python train.py --norm="rmsnorm" --tie_embeddings=true --init_std_o=0.0142 --init_std_up=0.0693
MLP neurons of a small language model. Each row is named by its layer, matrix (down: output weights) and neuron, and shows model dimensions 64-159. Each number is 128 + 24 x the weight over its row's rms, rounded and kept within 0 to 255. A neuron's up and down rows have the sign that makes its largest values positive.
After each neuron's rows, "fires before" lists the tokens most often just after its 100 highest values on Wikipedia text that the model never trained on. A number after a token or word is its count.

L6.down451 [168 154 114 108  96 152 143 128 104 118 114 116 118 158 182 159 116 148 171 125 117 151 113 121 126  90 118 108 111 112 127 156 139 105  81 131 130 109  74  82 115 112 125 147 106 145 144 134 124  99 140 158 112 124 113 106 167 124 152 141 162 142 164 139 161 108 158 138 129 147 177 125 116 124 141 117 162 122 128 123  99 109 151 146 114  84 146 114 135 141  95 116 142  96 132 143]
fires before: "s" 73, "," 4

L5.down95 [118 142 132 135 109 114 115  88 122 121 103 150 140 107 118 119 170 131 126  92 130 131 148 133 111 103 135 125 159 168 120 105 158  76  72 178 122 126 160 113 145 182 137 146 112 124 124 114 142 126 106  99 143 150 101 141 152 127 124 146 128 151 137 154 134  97 114 140 146 130 131 126 118 123  69 165 143 152 137 170  93 143 154 174 138 100 122 100 141 115  91 203  75 131 118 149]
fires before: "p" 16, "ten" 13, "ch" 9, "per" 6, "ist" 6

L9.down335 [130 171 128 140 171 110  85 121 131 116 120 127 125 162 160 130 143 150 190 137 118  85 203 114 168 112 132 134 139 139  73 148 146 150 190 142 153 111 103 118 142 121 147 145 129 109 120 132 105 165  74 137  95 102 126 127 113 114 124 108 147 158 163  97 127 114 128 122 138 143 130  98 123  79 149 129 113 104 179 111  82 126 171 137 116 151 133 156 114 117 127 132 158 139 150 153]
fires before: "\n" 59, "," 8

L8.down267 [168 120 139 183 110 116 110 145 127  91 112 101  73 157 121 151 103 103 141  97 165 137 101 124 125 160 110 111 160 170 116 147 138 132 147 116 117 161  87 138 118 159 164  96 129  96 134 109 153 135 116 147 128 115 122 128 175 105 171 146 133  99 132 116 136 130 121  99 161 103 150 167 124 108 143  99  85 124 119 138 163 116 180 131 123 113 111 108 136 107 132 136 136 121 120 175]
fires before: "\n" 32, "″" 16, " as" 4, "s" 4

L8.down536 [147 121 144 128 100 145 118 132 131 118 157  72 157 123 129 109 177 139 144 138 166 113 148 125 171 112  98 117 114 126 109 129 135 142 135 150 128 124  80 109 105 129 125 105 106 175  73 143 148 177 104  84 104 122  89 149 121 183 139 109  84  97 131 142 117 118 147 144 135 108 142 106 173 146 142 160 146 103 118  98 140 134 135 184 137 164 154 110 153 168 159 106 136 129 109 107]
fires before: "an" 13, "es" 11, "e" 11, "u" 10, "be" 5

L9.down503 [136 120  87 154 128 155 151 129 104 113 110 122  81 109 103 151 133 113 115 159 157 154 107 119 145  99 145 121 109  96 141 145 116 170 130 138 164 140 134 163 109 108 113 134 112 128 145 124 104 122 132 105 113 116 157 112 142 195 113 155 174 146 163 140 148 129 134 142 134 165 136  94 115 131  87 125 101 129 114 135 128  82 175 136 172 117 147 138  64 122 117 129 147  92 144 144]
fires before: "ci" 27, "und" 13, "il" 7, "lo" 7, "ft" 6, "ul" 4

L8.down240 [124 125 128 157 149 102 163 131  76 141 122 139 132 154 109 130  86 126 139 109 142 148 115 152 124 139  95 102 104 113 108 124 171 121 104 127 112 141 106 128 145 113 153 113 129 111 132 142 107 124 165 168 184 123  82 120  88 120 102 129 116 147 126  94 103 142  84 145 171 119  91 172  77 126 117 100 152 111 154 147 154 104 122 123 107 163 118 136 164 130 140 121 155  99 108 114]
fires before: "," 27, "\n" 23, " |" 9, "." 5

L8.down325 [176 109  98 130 147 103  93  74 130 107 129 119 110 159 133 113 145 116 124 160 114 136 153  72 148 125 157 113 109 149 113 133 100 113 123 156 131  84 108 166 100 149 125 118  97 115 145 127 139 109 157  88 120 129  79 128 108 147 112 104 110 134 153 123 111 116 126 142  74 166 138 133 141 149  86 106 135 137 144 113 140 111 136 109 163 152 152 128  96 136  90 108 175 128 175 138]
fires before: "al" 36, "ation" 5, "us" 5, "d" 5

L6.down204 [102 169 125 119 184 135 134 117 102 106 106 104 102 100 139 136  97 101  91 158 140 129 120 118 173 120  99 145 113 124  81 179 131 127 134 138 133 119 156 103 135 136  90 158 114 145 154 125 144 130  94 135 189 111  93 142 104 124 137 123 119 160 106 189 116 131 159 123 129 135 146 118  87 126 117 125  80 129 112 133 165  92 114 134  87 123 146 204 138 140 110 103  64 116 146 126]
fires before: "s" 95

L8.down493 [162 111 189  97 130 100 125  84 139 147 110 119 146 138 135 160 108  72 128 116 147 146  84 150 139 188 156 158 123 136 168 125 120 160 166  85 153 155 123 135 127 137 147 121 114 139 128  86 114 182 186 116 145 180  80 150 125 111 125 126 108 109 139 134 131 165 119 109 150 147  78 158 127 112 142 111 115 117 142 139 143 136 138 111 115  99 140 104 128 121 111 125 134 107 122 133]
fires before: "\n" 19, " |" 18, " The" 9, ";" 6

L3.down177 [148  75 169 125 160 140 171  96 115 104 123  84 123 134 137 116 154 100 115 130 107 159 149 126 119 103 135 148 149 105 117 173 105 127 121 142 163 158 121 129 141  88 125 141 111  78 122 121 119 160 147 103 135 121 105 104 110 124 101 145 105 142 120 136 101 111 107 137 118 141 170 100 105 150 125 126 142 133 122 147 109 164 122 129 109 160 113 108 141 144 161 101 142 103  89 149]
fires before: "\n" 49, "ic" 6, "y" 5, "d" 5, " be" 5

L9.down449 [121 146 170 120 153 110 153 148 125 120 127 132 127 123 145 177 101 125 196 121 143  68 125 130 125 164 146 138  98 123 127 155 121 119 148  73 134 110  92 126 144 131 118 126 125 109 157 155 131 122 158 125 119 125 105 121 127 140 162 100 132 100 168 173 137 146 111 173 150 124 127 123 109 116 107 135 141 102 155 129 128 108 111 145 142 196  84 123 100 159 142 161 128 146 147 133]
fires before: "1" 15, "3" 12, "5" 11, "4" 10, "2" 9, "6" 8

L9.down460 [141 155 142 157 134 118 148 108 105 134 157 119  80 114 100 124 121 124 126 142 140 109 133 103 102 122 127 157 145 139 132 101 149 144 129 148 205  93  74 133 163 108 107 172 135 105 130 114 108 146 150 105 134  63 163 150 144 161 125 139 135 170 104 121 165 121 155 119 162 149 143 105 125 113 174  74 111 107 171  85  90 133 159 144 148 145 136 112 127 152 100 108 124 137  83 116]
fires before: "|" 83, "\n" 17

L8.down255 [100  91 136 141 144 171  76 125 134 138 122 148 141  90  94  84 109 153 171 127  86  97 116 117 155 136 170 113 124 127 122 118 139 130 158  95 148 161 157 114 167  85 147 100 114  79 131 155 117 119 125 168 150 150 155 130 112 129 100 147 122  90 160 143 110 149 109  76  91 121 117 136 103 154 110 132 136 156  96 109 159 133 156 141 158 106 139 176  84 127 115 131 177 133 120 152]
fires before: "al" 29, "e" 9, "int" 5, "ar" 5, "ite" 5, "s" 5

L8.down227 [168 139  69 156 122 123 154 127 124 136 147 148  93 109 101 158 136  93 146 159 127  95 136 164  98 133 122 143 158 133 128 145 112 117  97 135 115 149 143 171 121 154 128  98 160 137 135 103 113  96  97 123 144 129 101 128 131  98 137 163 159 144 152 150 133 123 112 145 163  92 161  95  92 144 122 129 128  94 108 139 155  71 141 155 119 124  92 129 129 156 147 131 129 143  98 116]
fires before: "-" 37, "2" 19, "1" 9, "3" 4

L9.down633 [137 113 121 193 120 111 101 135 119 135 112  93  98 134 103 135  97 133 140 145 161 154 128 130 147 128 135 151 139  89 168 103 135 134 125  70 134 106 123 154 156  84 134 110 108 132 116 151 162 136 126 142  72 142 131 107 148 100 169 141 123 125 121 137  95 158 104 136 123 122 115 133  99 150 164 100 111 126 159 135 135 160  98 112 134 134 130  90 130 156 105 161 140  83 125  92]
fires before: "mit" 13, "mon" 13, "ed" 12, "mission" 9, "man" 5

L9.down222 [172  73 145 146 136 106 122 116 112 117 132  79 160 128 161 137 155 160 147 151 142 137  87 156 154  81 113 135 138 100 145 171 151  86 152  83 126 138 134 167  89 155 124 107 109 144 121 158 165 158 123 106 124 196 128 112 149 121 140 128 169 134 130 117 110 140 112 163 150 132 135 148 143 125 141 117 119 104 116 114 100 164 142 153 135 138  93  94 120 170 133 126 116 109 143 157]
fires before: "\n" 50, "t" 5, " " 4

L8.down588 [145 120 160 137  99 143 125 111 114  75 140  99 107 140 118 112 135 108 145 133 170 105 119 152 114 112 145 138 126 148 139 110 127 110 142 111 127 137 143 154 107 109 104 153 115 155 114 156 142 159 157 111 109 121 118  79 171 147 122 112 113 115 129 141 170 120 120 154 128 146 123 125 148 106 191 144 106 161 149 115 149 165 105  86 138 195  71 147 135 151 133 130 127 142 102 126]
fires before: "ct" 39, "mp" 10, "e" 8, "ction" 5, "es" 4

L3.down537 [125 108 141 144 152 124  80 129 132 149 130 156 163 105 117 105 124 109 101 171  87 142 179 144 106 124 115 115 155 134 160 112 170 148 120 169 127 123 134 108  99  83 118 110 126  98 126 163 119 113  76 115 117 122 124 169 124 178 114 113 134 187 114  98 129 175 114 124 189 106 112 111 162 112 139 142  91 105 132 122  82  96 148 124 125 152 129 123 167 105  81 155 120  96 131 164]
fires before: "\n" 20, "ad" 14, "as" 7, "ant" 4, "il" 4, "st" 4

L6.down405 [151 113 144 114 133 133  88 137 153 133 129  87 143 159 177 148 187 109 105 198 118  89 127 131 115 133 162 131 126  92 163 116 154 177 166  96 171 138 163 140 121 129 135 135 158 129  77 128 119 117 109 109 115 160 111 161 119 135 101 113 160 160 122 127 159 151 129 138 160 139 142 158  99 126 108 142 102  91 123 133 147 130 121  98  79 131 170 123 145 125 149 143 108 112 125  85]
fires before: "\n" 17, " He" 14, "o" 7, " In" 6, "b" 4, "op" 4

L8.down186 [101 148 140 142 107 118 135 102 107 120 108 157 125 123 122 153  97 114 141 120 138 183 131 140 140 130  97 103 150 150 128 128 131 130 150  97 121 159 122 187  91 122 102 105 120 134 138 140 117 169 101 117 156 166 163 104 197 126 131  76 105 128  98 103 115 144 152 171 144 138 157 127 144 158 107  74 140 138 109 130 122 130 132 128 152 108 141  88 125 155 134 109 168 125 141 131]
fires before: "s" 24, "d" 8, "mi" 6, "vent" 6, "fer" 6, "c" 5

L8.down138 [125 119 110 118 153 107 131 136  99 120 120 109 146 139 129  86 134 162 122 124 146  85 126 146 121 148 134 141  96 126 129 128 122 140  87 108 128 129 120 155  94  88 109 112 130 134 128  95 148 159 106  99 100 175 151 106 131 136 129 114 157  95 134 137 125 119 135 133 107 144 159 133 126 130 156 131 149 130 154 132 171 128  86  89 100 128 142  86 133 122  94 132 172 107 167 107]
fires before: "," 47, "86" 5

L9.down507 [114 160 106 108 167 104 115 151  89  93  99  98 142 152  77 136 130 101 125 106  84 149 135 118 136 101 131 130 171 132  57 132 122  85 135 112 100 151 145 129 144 114 136 137 100 145 122 166 149 112 133 168 110 132 126 130  87  94 136 114 116 122 147 114 132 139 170 169 115 127 171 114 127 174 124 118 152 111 144 150 137 154 102 137 176 143 108 133 113 142 128 116 136 118 135 176]
fires before: "ist" 31, "y" 12, "d" 6, "c" 5, "ce" 5, "g" 5

L8.down218 [ 96 103 184 178 111 118 155 114 123 123 108 161 112 121 133 162 136 143 127 117 100 152 105 128 119  91 135 107 133 100  76 179 197  98 156  89 192 163 111 141 125 149 125 156 119 137 110 117 125 160  93 172 135  87  86 140 104 120  98 133  99 146 163 110 102 119 111 170 140 135 181 124 158 101 102 134 126 111 160 154 149  94 125 108  99 121 140 104 151 122 133 100 106 149 135 103]
fires before: "s" 22, "ct" 11, "ic" 10, "ology" 7, "ical" 7, "tor" 6

L3.down124 [129 138 111 124 107 141 100 132 137 148 118 140 146 142 122 147 155 130 142 144 105 107 130 117 100 100 171 121 130 145  95 121 129 120 147 140 147 127 131 127 121 147 148 169 127  80 117 127 122 126 109 144 139 162 124 129 102 145  99 114 161 148 103 110  96 149 153 158 122 145 144  79  88 119 140 158 100 143  94 121 133  86 136 148 137  96 119 132 125 134 121 153 140  97 149 195]
fires before: "ci" 19, "und" 12, "ft" 7, "lo" 6, "il" 6

L3.down138 [125 153 161 162 109 161 149 153 109 141 165 129 153 104 111 142 128 132 154 107 121 101 127 123 175  93 126  94 138  94 137 154 121 116 140  98  93  99 118 137 128 157  82 168  98 153 142 130 107 114 119 120 144 124 147 118 118 138 145  92 119 112 137 132 150 196 132 128 159 112  70 110 127 171 129 101 149 137  81 117 111 154 107 134 123 115  98 129 152  94 107 127  77 140 144 141]
fires before: "duc" 16, "te" 9, "vi" 7, "per" 7, "mo" 7, "b" 7

L9.down60 [140 132 133  93 110 135  66 139 121 167 115 134 140 167 129 153 110 161 129 143 113 120 149 178 163 109 147 157 169 104 122  96  99 226 150 123 105 112 137 127 114 102 144 108 108 145 144 108 133 163 114 141 140 162 117 114 134 152  68 144 144 160 123 142 131 128 105 109 116 105 113 102 114 133 187 141  77 122 118  99 130 113 124 122 138  75 143 145 132  92  99 152 159 123 121 108]
fires before: "\n" 46, " The" 5, "." 4

L6.down71 [ 86 106 114  98 134  73  92 105 158  84 144 156 172 180 106 156 110 102 121 168 113 126 148 138 142 171 170 119 131 132 130  97 116 202 162  85 148 134 133 168 128 143 148 129 166 123 110 126  95 154 116 103  93 143 142 164  93 164 113 153 119 128 124 141 129 130 139  93 125 111 141 140 107 130 122 131 137 137 125 156  92 126 126 130  77 146 158 150 140 117 146 122 154 103 116  95]
fires before: "\n" 31, " He" 16, " The" 7, "ang" 5, " She" 4, " In" 4